config = dict(
    num_hidden_layers=16,
    hidden_size=448,
    num_attention_heads=7,
    num_key_value_heads=7,
    head_dim=64,
    intermediate_size=1792,
    vocab_size=11021,
    hidden_act='silu',
    norm='rmsnorm',
    norm_place='pre',
    norm_eps=1e-06,
    positions='rope',
    rope_theta=68600.0,
    rope_fraction=1.0,
    qk_norm=False,
    attn_scale=0.125,
    bias='none',
    tie_word_embeddings=True,
    parallel_block=False,
    init='normal',
    init_std_qkv=0.0263,
    init_std_o=0.0,
    init_std_up=0.0263,
    init_std_down=0.0,
    optimizer='muon_variant',
    learning_rate=0.00747,
    lr_mult_down=3.0,
    beta1=0.9,
    lr_head=0.00319,
    max_grad_norm=1.0,
    warmup_steps=200,
    schedule='wsd',
    decay_fraction=0.855,
    decay_shape='linear',
    final_lr_fraction=0.0,
    batch_tokens=32768,
    max_seq_len=2048,
    doc_mask=True,
    train_tokens=348200000,
    max_steps=10627,
    dataset='wikipedia_en',
)
MLP neurons of a small language model. Each row is named by its layer, matrix (up: input weights) and neuron, and shows model dimensions 176-303. Each number is 128 + 24 x the weight over its row's rms, rounded and kept within 0 to 255. Numbers have three digits each.
After each neuron's rows, "fires on" lists the tokens most often at its 100 highest values on Wikipedia text that the model never trained on.

L9.up554:123132105114111155157165176114098139119138122114092147115130117099142078148165098104105107114132123131113130132129181209152102114123124143140156096132110106132194120169127190081109136149129121165093144118144115132110086159096108122126138124127124121183093143114143145084137063089139109150101094175105165109144090126125123121109170119120107153113120093104099154102161117102146118089135
fires on: ".\n\n", "\n\n", "."

L9.up1714:170138105096140121083132114155092110118107151134101157117138136140139128104125137116107129138091136085116138143166141134120088111119127103121122134113094152107097132113134138140115134099098179090083135165182147128146181118160115110142134127135137159152138139123141089125130144122113116141107150102141137146110111121114151081149159161128171124123120127134115187095155159140088130140121
fires on: " ", ".", "201", "202", "4", "199"

L6.up1121:078109099143100099122145152113099121070095158081109113149113138103120116094148143121117128140133118108134156088157130149122140120109168106151130128147128083111129130147126154150134113131152093162125093100137128141140155136133118126133114122156123128134099170128115088166100151093171142122090113120136071134114143130142148097144164119098135143138113082097134105112088104167129162138127
fires on: ".\n\n", " K", "\n\n", "r", " D", " |\n\n"

L9.up613:090109114100121109094134116126140145101097124083136111113125157132086118162113112131158160160104143150145141155109154161125151126135155115113182120107159146129114143115174127163107153090155133157123130132143109162192155140133116159117134181136113112126121131132096159150090124139139159127100098141113100134119149148130100132148111124103101157131141120124141135123127133175117073161117
fires on: " |", " |\n\n", " ", "th", "\n\n"

L3.up34:142156111159121128152109121091116093112143105161101122108153125153133117100139136146101167117141109132151123155120121127133155166132112093147096098100145142135097102142157123123082156088076153111154151145144080093112159159112149149166159104096088121105146111096146157162098138145091135134134111133152145119121185140143130144120110139139098120145148096172139124107151149111122136144105
fires on: "-", "ex", "ey", "st", "^", "h"

L9.up1763:136154101128145151131120122180109129117147141114158157168087123115116098100131133110153155151129097102120137149125123112129132120133122148124142168132154107109097100137152134119118130151183146128128129106159135127123149134115105112121136127130170132139135111137112094148131131121118136157069150144132144113128077110094122144144145124126129166167114129119136116146151140157112113133156
fires on: " K", " great", "f", "ly", "v"

L6.up1359:124140114114147141119097145113122117166133165139128142142160137135088116114105154119103136142123136139161129070152147146172160126141105094113132150116123129144118132154098123140121106127138136107108117119119127097114156154128147156161121125142108165174115117132135141123144116107146101150105162149079139094136123108144121101142155125099163111122120113163129082153118112113114129131147
fires on: " and", " with", ",", "ing"

L9.up1234:126117123150103099063145114141113146092120150176131124131110091125143161132095121143148155157161126099140129112155129092162119124091123111169123108118166158127160123127141146127130129141096125085170065146128135133132115135130146138112121135174109110122150119151135084129125147150174125135107045134119113129112101119136131121116128091143077127129100111113090117132125128157105150179117
fires on: " the", " G", "0"

L6.up21:118104105118141107088173148157188151111171123107094099123091109082113093123152124126136117076177131121136111131139085126176137095110137124129136116152096123130152159186128104169153131125093169139142102159124099170149122110135147153102098144090113084150109160121124152130138164083105106112095146154134105134156123153123145100154190128152132122130168100140159079146110135127132122124098
fires on: " of", "ad", " in", "ern", " present", " emb"

L3.up135:162114123119085088138151181139105147145133144156130106115163130134128132132077137104113132103093128112131123121155123122108106111115112180061156112083108083151117142103160100163161137123144121150117131151132133082132113140132125136114091118147138072127087095138115154131133126086120132103151129136153141153182123140101128135132133192140102142100121101130114140107097158136087163094083
fires on: " August", " July", " December", " January", " Winter", "March"

L3.up946:121128092130121148117132167098086154131161155103140105146114091126177138119136115178117165138180150143156146152116084150096120106116129133164161163152124122126138123156103120129130103121116115154123124121143126169139116128124103159129123091109117109134134124117174130125047125134128141125157135106143106135189138111133175124132107083142135129120175135115118120099097078141140069107120
fires on: "ad", "um", " Ret", "ty", " Championship"

L6.up798:105116074147139091093131147125119089182144150119120106152136150124118141118145116147111157132116137085114162111192105149117139134146110132100134102112132129097114108155144170121140126134154117152149100092124160089109106151104181207140136118147153143129124125159112138115129124089102106157127119184122105126069148116125150114118150146102164126101142155109121091102137146133127138128104
fires on: ":", " –", " -", ",", "\n", " direct"

L9.up1248:094175168097155132107161122099142111134103098097122119122160109099096135142082157117126125125140129104124156136112080174142081145129151137141121095143094136121148147127153143124145136127134086140119088140116135125131124141129123126150115138094126118129108124136118121118096128156098147122118091152113143138106098113131129142170132110128098118143067132079166105058114109106155127112145
fires on: ".\n\n", "\n", "\".\n\n", "\n\n", ".\n"

L6.up1142:125087114130113152121125114151140140192177136180130117176140123147115110157124122127087135118103160146100161100153149121117118119128113135080113132113116160090153161145141160114169140169138123106129144122110121128099079083108144132116125067102178140137124130138102127146135158147136107109153121170137134097114126116116125114127139159132160121148114152128169122146126122129131107140145
fires on: "\n", ".\n", " result"

L6.up1312:150177183116148142123134153103114172114140188145097095100165129103120102104104152137145139161131100109095129087125151117111132134100117143132130130092139125155097126153133163174075128150106135142125080161151124100125139146169133147147119098116119106117126143119086149113146156139131135125157177123129151104143147143091124100147128092103122123116144135110133133085146140137104158125125
fires on: " of", " c", "re"

L9.up967:160150111122126139115109131122122118144147138131098169150134088094144141128174131143118137118118150126140121115142077156114096106124144094109138139138149153124100106119170140121162126103160102087040119148150148158100146126105103113155144075140117121137079113133081098108144113133152138140115154144137108110127182105142146110126117109167190116094103099131140113120121109092081107162116
fires on: " ", "–"

L6.up1202:114169157105158137130142141101088101124095160090060126117171108091113150105169150119148151119147132125092141118129174134158138092130172133123126121126158121187148121134145103149082123109124113148120128146116091122176118175110119118126123158145164097105131119141112133155123117099133136157104118140099154169157161151129135117142169106113102123107106141142133136100139099131062107119147
fires on: ".\n\n", "\n\n", "\".\n\n", ").\n\n"

L9.up1566:110091088116137092118112096114120128103117119103066103111144146117124136145115141141148103141114179166090145118146121184159113128110136188154123164141133112144144090118115095155133133172101118126118118090101130118128115116156083090109109119126140145146097098134141138100092062151149108157111097142125081146133139123123133117120107126096120144121082103094139126068117087118094101112109
fires on: ".\n\n", "\n\n", "|"

L9.up373:114123092097075116140130102110151140126122125146101128093088084125108119113104117101110106071119159095125127134137154137116116149144131123130125120129140117145127174148140119088088121112076120165135119126143113086109121149132132088096138109126140163089133063140141104159186112130143122135160102170155160147147118121141110139116095128158108155114172131130108107117134140101111169158159
fires on: " |", " ", "0"

L6.up904:132163119136132122115168179139109125123103148087120127140125107140091134077074107109093127109092170130104149093111110131125116141142161104152140138120127170136161112151125122133131130143103130121117118157166136115147103123105142131129119156143128131137133105138138129126136158117152154139129149144115160114160155134132131116158115117105146181124120104167087164101095124117136095097128
fires on: " d", "n", "===\n\n", "k", "o", "l"

L6.up1375:161127138175152109140095135112123092142133138146138136075156132120134114136118136132112132124104118151157139084149097123101143133125126153128123148152143127131155137152107146146105130131100147141114090147106133129144095138150126147082130154097113136157122109144096122122142169115149144141106156151105147143104138132110119125140156134099083132089143138101144159187094153112139148144125
fires on: " in", "In", "ing", " In", "an", "ow"

L3.up1155:127120155154155114138142136097119120117130132128147141130126100151124133113129145122127125136086121119103144141132113130164166131115165100135146132138076121121116133168125140139109163104129141136150120140124170120150133093158102123115177160151110046134149123136104132128176149160136121133158131101150139112107128112098125105187152104126126084114084148120160149121077128153125142088132
fires on: ",", "p", " p", " in", " s", " games"

L9.up639:160171101111101177166132125148143139099121119143109144172104094130120175172126144128138113087123092120112107110163164148153119126085106138140175145120118153136120118134146121165125095148152136146115127147127097107101118175137127103123124121158141128152124123118128168093123146104102148144120134154137146115124146090115129118160075143126132125147168153152123119127127163154142119182159
fires on: " ", " |", " sp", "f", " and", ";"

L6.up483:114135131168099142128088119141087132097143131113106128145160110155169122127145084093142118134136125140113121165132088119117150118106149125144140125138129141104110123147118152125123163126135150084102097142126129126090165130137107110109133145129117095103074123095096150114126111159155086167109137159118160116134146142152087130120121110129138086147122126128178161135100109118166121167108
fires on: " in", "s", "ion", " ed", "ions", "n"

L9.up889:118125152162129089161115102161158121101164125156135165151141113140132150142148120071154119163139099137158101159111121087136159144117140161128121125121085157122119118140132144115145182131106176125083186154124107138157141158124135153125159107125105129191109121171145093130130158127132123110111145079129138125139119124120131116103126131074098172105067107127159150150120135129131172145152
fires on: " and", ",", "/", " as"

L6.up414:174204148117128137129114139135091080163143140174134102159165143089124162113162140109113140142136144104141143120138109127125144122124089127116128112148094133143133128166170106118146139132137163193147111155133166134136095095091115110095136128096094132140133126172140114171110111087126112147161095116137138144127138150130132148145093141087089145129160132053170134145142136117156121166132
fires on: ",", "er", "es", "94", "ure", "it"

L6.up561:123141129143117119135116079106078168109154201138127117132123140108176146158118108153148155118127167174122105109160132154137131082132109111145153109111118115127176104099141109124101160101132124164168122115124140120104147157112104124137082127120133106112074113153125123145137124182163117143161161099133118140152125123120104115120122121098151138120171107175185125140126154105126145130116
fires on: " to", " in", " for", "s", " (", "."

L9.up844:109131120141150115135137142160106072115191149144125104153127145063094116118175110122147124091098102101106119117147084144129141094107105153119140100120128128146161134128150131171145114136131157155105118123143161131087124167134175186090119149149109103121114062122102109123144146102133096096093145140118123127123144107071121173147143096151078123116098113111146137143120145100136147135142
fires on: ",", " the", " (", "es", " by", "\n"

L3.up1766:126122128114080166132106141120083146149161156151140143151094155094114104146105119148137110152141144136111140118142123127113095115087117133131077137063155145152155108099099127174131105129152104095163128144151103102115097109127095099133122123137125136149102158118099125091101164138108129085088162116173120131118181118157124092148115099143076134134135113072150047140116093170156121120125
fires on: " %", "aus", " def", " made", " Green"

L3.up1161:093118183085122082147114123164149131138115150137119161126142131168139101140119125161101120154116139133095085136111101122133132108127135131118155137106155121143129127163165148137095158117128133143142127147136149135154075107123127090141133115138114123148147163121153181133091136129142139152160107143144121112115150119149122069104091128139095103124097125204095141095136142135115155149120
fires on: " bl", " Bl", " Home", "bl", "Bl", " deb"

L3.up669:095121117123156163141089138192162103111106098148126120129102183127133135132065117153172114120116119150115155144116178119164146067125131134131130130141142112108105112140120133145119145122149133094123120123120059178134119095144130102131136141108113125117129133089129109174099122163114140135096101141152135106139122126127121145138064117151119094112074161116162137133145087135115144130116
fires on: "ing", "it", "pen", "un", " /", "as"

L9.up471:116131125122132142148125144130145084133147109169102093103135122116130153111120115116123129140129096128122179112148120107106144078139074129147154148120119126089147095135127136123111142151122140085095139116126142159121143163135129115133175144113122127138130160081119146101176165080154109111159117108130157134171139115118136070140112123139077101133146124073117094177125106101169116156129
fires on: " in", "0", " was", " |", " ", ":"

L6.up911:169144140129064107121109171072138140168132125149131155136128147097124097161156126103161131099161051144101140088119066124174131121171113096154127176129088078110120096150108162100152129086114137140074120138115122112120098163113120134134170089097138133160121123124135170144182094126132094124138135125135132095130117155135126136174128148118147142116145153122130144132126150122106183121136
fires on: " as", " on", " -", "her", "ary"

L3.up1593:141116112102125100133110109131118128135161122130091103131090067104139134129127126118100145127120090155070129169116107158110127144105122104120106147139111110151160108168105130134158128142147169134133126136119098112079108151130187133146133142176113176131102129152123104148116141119111142123142101127115151129159131164116138164113105112128070158120154114126137166121149129108147119158142
fires on: "}", "0", ":", "vent", " ", " born"

L3.up1594:166121131122107113137138110079152155096131159142103135163087108091145171125110129155114132126130127155099109081131120126170180132088136121159110141122171080141138149152140133185092154090110136115118117126120129092149096151147123124169160115117148152128136157124128133108183106190120108142140100122119134109131103199129132120089113143082079158126121112141154120196178125127110131141118
fires on: " United", " Party", "ss", ".", " politician", "ent"

L9.up1411:144074114069105157176159120118135129183121130091134115135113145124131087180132142123130140111151121173147136133107099124154127128130133127096139148135096121115086159155107141125139139133133136126145098136122172124131124173126133123139155126124155118172101110159135132110151100143133122171112108153150138126091142140129125138094129127138160103131110125138136115107116115159171134125104
fires on: " of", " -", " +", " on"

L9.up33:109145114160108092077113165135142140188121100134072098143149120124103120169109147104129166099170117142115185101135143095160135124150085113106124097099171161162143181124147133111131098142147128095083106108156113113111097179137131127127105123150156135116179133140097110106137132093154118124134152150110150131099145092095107167139128140142123077127149106098141095134133100120062113138122
fires on: " were", " later", " been", " was", " also", " be"

L9.up776:180137080103131118140166152140156150177152111113173113145128112145102172117164081144109131110151113119136114137150138128136069093140141130133127093122100126104157124118133146133120150138173146085175131107123143110142134127093110133126088101101108104127145109176108091138158102092102134143146135107127165145145126132146134099096131139123110136120112133105140134116084130119156099157135
fires on: " ", ":", "ry", "1", " -"

L6.up1469:139153116133086155132183087076165150122195119108153161149107112157136132114174141169129127141103150169134118135158152134123133134139095092175131137123118100147133118100136104106099083168106136149131102117171132111151179134112118127086142148094115159124108098112130115139127091103124115136138105127151107111130111149186125098187143173124111122098109109092129108146122101131104152105151
fires on: " an", "hab", "ist", " |", "port", " which"

L9.up287:121155109156118129139105143130148101125129135168157136151150110115119142160046139165127134136118092123114152127150110120104115120116120092126129131123176101102141116120140137145170122142075113102122088123149124124131103092133134085082154101134103148162132099134105133121110150143142137075132148141162082138129136117118088176115125129116083123109097047125113102146137117119149085171129
fires on: "d", "l", "x", "y", "'"

L3.up39:164136150128102150117159106136126092130105090140125162116085153145124101164174105122132094111128073122114133172135139159136107098100095170142119094137067133167123098166126139118143117172102131134158113159120122095160109105113194124122120174110109142156090152057126196162138089094125102110174135133135127101141144123144172137134173164170144111119137106132132169105164102128142104107120
fires on: "al", " of", " in", "ar"

L6.up1012:135121149120105107123120140114177108138138124145152153105168101170108134151174135123108144114145111120124139126133140126139112134146111140130126130130116141128122132141097098175151142107132132138120119131117107147138151149139105148111087170164111065126142066140122111144176135200149183145117166082137147139129092131106114147150150133080138092106154141111149114093163071131172140086141
fires on: "ers", "er", "s", "in", "k", "t"

L3.up176:108099133139151101116133113143139154128130146103093125094119133143082100123138115120164121130165110102178127110103133163109165176181127128109091142122086143122112135108105120132126131170160155143143153145124133128114160147173113115112139076170105123143086102135152178155123062095152167134140161138138181124083111107106127147147113140086125112154156135100102160115147094153144121151122
fires on: " of", "ate", "out", "s", "ent", "ing"

L3.up1228:135145144123094165136097119126166157105082141107151149119168109121118133120155100113153119096153100136116112133085110162094132140140125157122124141120057156141161097128118153111117140111091142122135145111159154121089104134139126115127131154127130139093136098154108107124171124098120173112142158102123084117088150147120173123139143139098127131154164150128131118131137112158159113110130
fires on: "er", "ing", "ist", "sh", "ed", "s"

L6.up661:135137158116135119089170096104120127104137118160135113114115142111144112114126104155120128149090119115129138147135137142150093083132143159105142143130131127153106106133075158141139147146103117139133117101141129103129126123123150145160097116140092149103148175154096093095127162146085093123173142116095140149137127126131074142148166120127109137097181141103152158153081152129150092148115
fires on: " ", " of", " During", " for", " following", ":"

L9.up20:116102131080139127111134104144121160132113123130126106154108117120112153137127117139136175134122100126110167101114111118127097167119095119188119143156154112116133142113111107135076157178134110123123121114176147106100108120146143134081089140144091165121172151144123156144137150132128106103107086123120147141175130111085079142121088177147077101126106137079084130133125139122126105161130
fires on: "0", " there", "100"

L9.up27:154132158128178120092140133146175124122099110133088107122122149135125147111165113096099150121123122168136159094183111150120153120099128112150103130130113114108134151098079075133114099115106151165122132094104135149113133143090104127117070094122155117120139165179133144121175115089131137118079126126101106154138120152124118161157114140144075195135142084184099109123102133106147127130172
fires on: " |", "in", "-st"

L3.up61:085115098114132128164155131105128138147108124153127157163147119126105152142131077119097096152119096136101166189158120174135109154150137127158139126144131148158137145113114109109155131136122100158102108143104139120094142119147173147123115105150160100132132130179123183146145179107069103183107108126147134153162095121132161115151154141197130168162112054195101127160143105156127139178086
fires on: " ", " X", "im", "K", "an"

L9.up688:174138118108162152109145165106078138121098122138149122135156118117119112101155065153138115118149123150146083128147136131108122117110132122116140125114085141107078125089143120077144104123091095126097098152088149101144135151112144135127083067146129164098150116133098112122127116146084127134147161124118152159174167147111136112123162122151129142127086132084135168156097118112125147106108
fires on: " ", "31"

L6.up741:134152113158142137111105128117159127117108153128100098132089124116102095117145109122096136118140162131120114094143127168141121184135133073134081146124148108109158108146172109098115178104102122140136124105153140074168130098088108104168173141108159164155124162155140048118142093142098114135117106106148146148101147106136129136108119110111086135110151112097106117150116125144146201150137
fires on: ".", " |"

L3.up1617:100136153141092102103152104142162132100123112128096157121115132162163137143144122124140107126142104106134136094131175117152165115106162086136179095116189128157130154081113154077163167129116176147158114148127142171115106119109141125103152089122114131147131097155118079177149083144087141113079162112169123142150145128148144087179095139118149139100133135147115148135148103137129136131138
fires on: " St", " by", " Kw", " U", " Dom"

L9.up1363:149166123120146153112184150116116121154150131107141110163135109107123094107128171107114112151145119131098116123129079151122130122106120157148096118136104070116183144110108124119116155070147128123139155116154116064110128145089092142141165121092151126141128123123153150132123171131187120153090124185105157139129150106139117157101152123145161156142061099151117104123129104120136140117177
fires on: ".\n\n", "\n\n", "\n", "==\n\n", " to", " by"

L3.up1360:097162151130123141121162148098134146119132160136165149108158118083174165098120130125120147161115128133106127116147112155111132098146165155131102101122142148166162120173112150124125125150089119096173122126162160092087147109137143148134157173099085122126139147129090115138113170127149148140167142145155150114096130129108175100181130105088101109081078164097109079149144151084136165127160
fires on: " of", ".S", " United", " gen", ".A", " U"

L6.up1719:135140101140135152097114098119146109195103152079187158134135149150089120114157150128101133132132149122102105122146119164142096161139148081092165136131098148145178099113144104090140146108130172135165164119070149127114118101143137146134081107118120132184149123181125123121126103140114101086126101131129133154091118107116069112105143127143115113118127130127176123128159151118114114113116
fires on: " and", ",", " or", " to", " is"

L9.up730:124168138168113115091123137141092152119133088168120145116101149157126089117164149122131119116110128121141119137129128148108109141153073100122118147153136101123119130132115130053096142158092169130158124133135144141140101122128146155137150168158091120085144123153102150105123117134127132100137189115143176127111138153102101108139134106125132133104104113116080182129147147129159134177149
fires on: " of", "H", " Col", " after"

L9.up142:145123153147121098123047132097146107130130127104135100170147167101130128137072145110147118105160128126108135127107080157124156149102120152128089096127132133141137160127147180124114146160143109084192087146166097117120129092104151119132186111132137127115150101138149126130111126139143157110175105145147103115131113165127148114117175133113155102110138152148157123145122134146114141146121
fires on: " the", ",", "0", "7", "6", ".,"

L6.up949:086155170069138133108175074106131131118114122104105141099171127153123098107128142132149146136122098129141140124105137109136129096141125118143157121079118170148150114114148200181113116152149136149150092102125170168143090146126099114143123162126123128137093112131168167132086116128141144115108187131098116127145140095111130132092142112111097144118132175131137147139099142131100134156139
fires on: ".\n\n", "|"

L6.up1043:116147084136119112127172119116113126117153106111146170143102140135133129147150138125097110115083135138126148091144138126119131129131131099112109148151120153131149130177146106116159111093166144122153150157104124131142113116158150120104141118124093128143160117145140154096125139136090152117158131110142146167122157126122121096121110139162134082159121153124103074118115150126112157096160
fires on: " and", "ly", ",", "ally", "ically", " newly"

L3.up1132:109101114084095098093132107130131110113085095113108140102138128105141159097111075144116103121118147130159132129116105182131151135142161112163141146138143149125132072137121147097149143087113175119106118088113124080156134135088140132118111158161177175119092164155162101140145130138101145146124144163126113159119172100140115139096128080139092115092145105146095105141117106128174170156138
fires on: "g", "'", " v", " |", "x", " including"

L6.up1000:156072129159159134160120119131144113168185160102126149118124133086066141151116122148112132147098093124118135145159113091133141158088115131135175158119126139145183159131106138153142154154105144088133179104133125176110135134133091150146136124137139155178162156144141136145109112131137150117123112184109133124121091108096093141074112112145135148113143117131126095144123122155113163146169
fires on: " of", ",", " and", " or", "ing"

L6.up69:122125092128145083162077129126131141131114132103122074159149136111122127136115084153134133124114130124137090172083148171114101160133126158132141114111130138109118102131108147107101115156144145163134110103154128096084136125143107154106140091134095140137121125114171126133178102129186118086118156113137092133117123154127102095172138108105147130114136097102087118137166136161131125117112
fires on: "1", ".", "R", " only", "9"

L6.up1451:139133137099133099097120144118158164139138124094108127134185120167164144141116095116159145122150110160073119112106144165124154169094149146108146128079111124119107141177152149083106100154166139141139101093152141143177102130107154123150093091167143137136137172140122142099145137106141146138127142117093119104169126119077125102084087166114105131129104077153137159093094169118090132150080
fires on: "r", " of", ".", " as"

L3.up1308:111127167132101140131127156095128138141112152125135132143085123105117170125101112153148172122086151125145143133137091138103115096117109115141126123116122150114110130110112155142166114118164125168124134142104083091113068171107195146127127133141150160128124137142172092140151132130076159119107125107147112139119117137115159093169167125144110178116130107141171151122133098119141094112141
fires on: "ru", "te", "line", "ty", "co", "u"

L6.up1625:161162112117070149099169127114106103109108106125133133126090087135123092133122160105091109103151135146173109156093133096129094098157131163130101113161125172159109108145107158122097153102117168162088101141144126144130115135090136137153145137109108156130128093103111119147146085118132135075139146119095156126100127143125136122145163165149140097089070134118037153155090117140100135093127
fires on: " of", ".", " on", " in", "ing", " to"

L3.up1733:165154147113170132140134132096141080116117124095091133154166140138119126125129116165111129101145129140123132177110178120134168135111135182138148108101134126114113103172144126172123155108151127114109128118124125137094145080157068102187114078141107112144114108134065169098077125124143146145107128138156102101127134107050133125091135146138099121095133111133114128153113088135130141156144
fires on: "che", "gl", "d", "gr", "v", "s"

L3.up186:115094119127090149118114129143143170128107104133120134138139144150118156097063129101163150115151109125157136187152133103134163116098127086100148162134111150132109109173131136113140124133098087128134122159091161146140117140116135140142169126118111126029106138099162156137140158127144145100149135106105120121128123098083103104148075106121157118108075141109140158138176140107098131115120
fires on: "it", "ing", "ed", " of", " story", " later"

L9.up1151:138120135171139159117100138156131106128153153108130117160134183124109112098115152135108120133147094162096115090140117124137171151125140137133123154121126090138118127163155110153101146096144135144103149160158053120154130153123167135131168100152150134152149142131106126125109167109111074116088137120161127133142081124112113114143116097098137111123131166124110080123118109142089132078113
fires on: " and", ")", " on", ",", " except"

L9.up966:094162156138125125130159133124124147136129101148152129201072116113156163077093127120124165108106112089142101094162164141154136096152134108125164155163133124083172111156123133126142168137098156137109142128144145137162109109111130131118078092107156128110145126077092145101159183107118101102118147166174124152166103109135096130119155143104127180118139129093098155171126095143128094152119
fires on: ",", "t", "l"

L6.up719:076116139092103162104100178111133195129148130138139150126083114108120050137165114135142102143119105154116138081114131153105143097145121148154101165163168167134121124116119139118122134139109126126125104144146102148099135123119152127126089151117086176073109183104099139093151116133132135115175119161114144099109147095121092103079089153105145127095090144101174137163133142099112129161131
fires on: "R", "–", "at", "ing", " run", "ath"

L9.up1785:150129107096111120094129169144084152170088109138161140129156124156110145150129081091103108155170144163099173131179126094117082148114139095122139149151122142122117074106133100137145119159136121119153104087092112086147091080141136148138140126161154130109152087141093104155168147130163122153168132127121088112163083146096124139104108139170107124140097117116146111130053123131148165152105
fires on: " ", " to", " that", " signed"

L9.up1175:160122129146123145095145099099089102100111128131123138125151167122128116162094147137117158110158101141101109100097175116102070158114113127132127090114132122124107095107139127137129153107131121134112131094133143127101123175121136106146113139108133133122136135124129124091106137129094110150143096157108130192105130120144170113142092156135077143161147169102156121101123115166092109168143
fires on: ";", " |", " Championships", "\n", ":"

L9.up829:146159094151168108138147128124116140113125122160143098167120160137167107098128122142060156116098152105125118132123107110113128122161155085110116138153134127148141190150158124112168180145089090134154054101146127113163153101122116104168097139107112143129134127112103131106168114130118114112160152106137131133179142138123161169118116128146141135123114093078132137125158172145189136123125
fires on: " made", "g", "t", " ", "at", " G"

L9.up480:124115188162145119138101086113113081117125095152174144097116099119133133086122147107138127132147107087121105173132125133107127136136110138104134100110129166118120155106173126150132141124091111175149111153147130176084132080108141108087114101145148182144138097085093068109109143109136083091137128138123129123147162114099108134159191148104115113144171133100130147161116083107101118136110
fires on: "p", "g", "al", "l"

L3.up1292:164146155128102130081138150133154165144120120151132162134100113176114157117155145132095103173081133125089110132120123111166111109137126133121133115178111162103135113123121130073090171149125113132149135157090147126162106132151119090166157150146137157119190149120099128117169118148141107108152111087108136100139127114130105131144143095168095163152097162098166137162123127118148091101141
fires on: ",", " |", ";"

L6.up420:142125126097121158122143134141158137118151149139152117122156123138144062143155140135129131099187131122117115131155096146138150129118151098137128130147155089127137085103147107097074110122147092134120088073105140131158098126066120172116184130129117110129133152133148109096166108135122166144130136165103143160140115107063150191156150136156090176130137086103118121159149088165100130112127
fires on: ".\n\n", "c", "C", "\".\n\n", "B", ".\"\n\n"

L6.up985:146098157102104137129120153160150126104075125084118144142101157139102153125178156082132169132156145115093109128180146155133152146112114115110174109145125158099125149113097137105134123152113141106123112123125136150117165082128078111146121128095164143126132103169102119165115109157153150105181119105119103117133167154154143147105132117140076169127159129156141114162120122129123096111133
fires on: " in", " |", ";", " of", ":"

L3.up404:120143092142093131142114136133142156118133115123136117121117110182135134099122107142169157129114111101144136110135117139129124100109130145104130121110170105100115178138139093104110130134182164174132161134094133136114150173151172149113093146098104090095109098114097157127145129166131135156117135143128118066125110105083153109165101124167121137083133115145153135126139132143137166140120
fires on: " Par", " sat", " Hell", " Sat", " mos"

L6.up1771:127118150112126142097133094137156148119080140164142139140107127143129144144096110122140125149112077139120141153065114115091128125119103142143128099096142125126139148123129127101148137112130140080162134136128159093135107103112120131161143127156139123117095104152089127165093146084065148137144123113125136103113138160122117077112130100154097132169073154087133082141154127124121155122152
fires on: " made", " res", " Red"

L3.up24:129130151142134113130115103170144183108125115119139117107135097141115157145118092120117163107118138112155135128099179082166163131107112116116153118087145136110155165135095138151097168087147137138109141151104132160167159183107110125149139098172120137114156164117098135109103165138121180143058111114140220104119186152118076142140116106129149130141129116175127111118148102130132146105168
fires on: " Rud", " ad", " Ad", "ud", " Re"

L9.up170:104132130098127133103184085143111092103110145067120106075114131145144077163130142111129135122173137187098107152104143148182135133110150129153095125112143142145122069131153120094106111147149136119128087117138161124117105145145128111117177143105124130122076156133122135150143112132086074100130105147110130138134177122129130180150126125123128110123149098151113096074158111127116113152169
fires on: ".\n\n", "|", "\n", "\".\n\n", "\n\n", ".\"\n\n"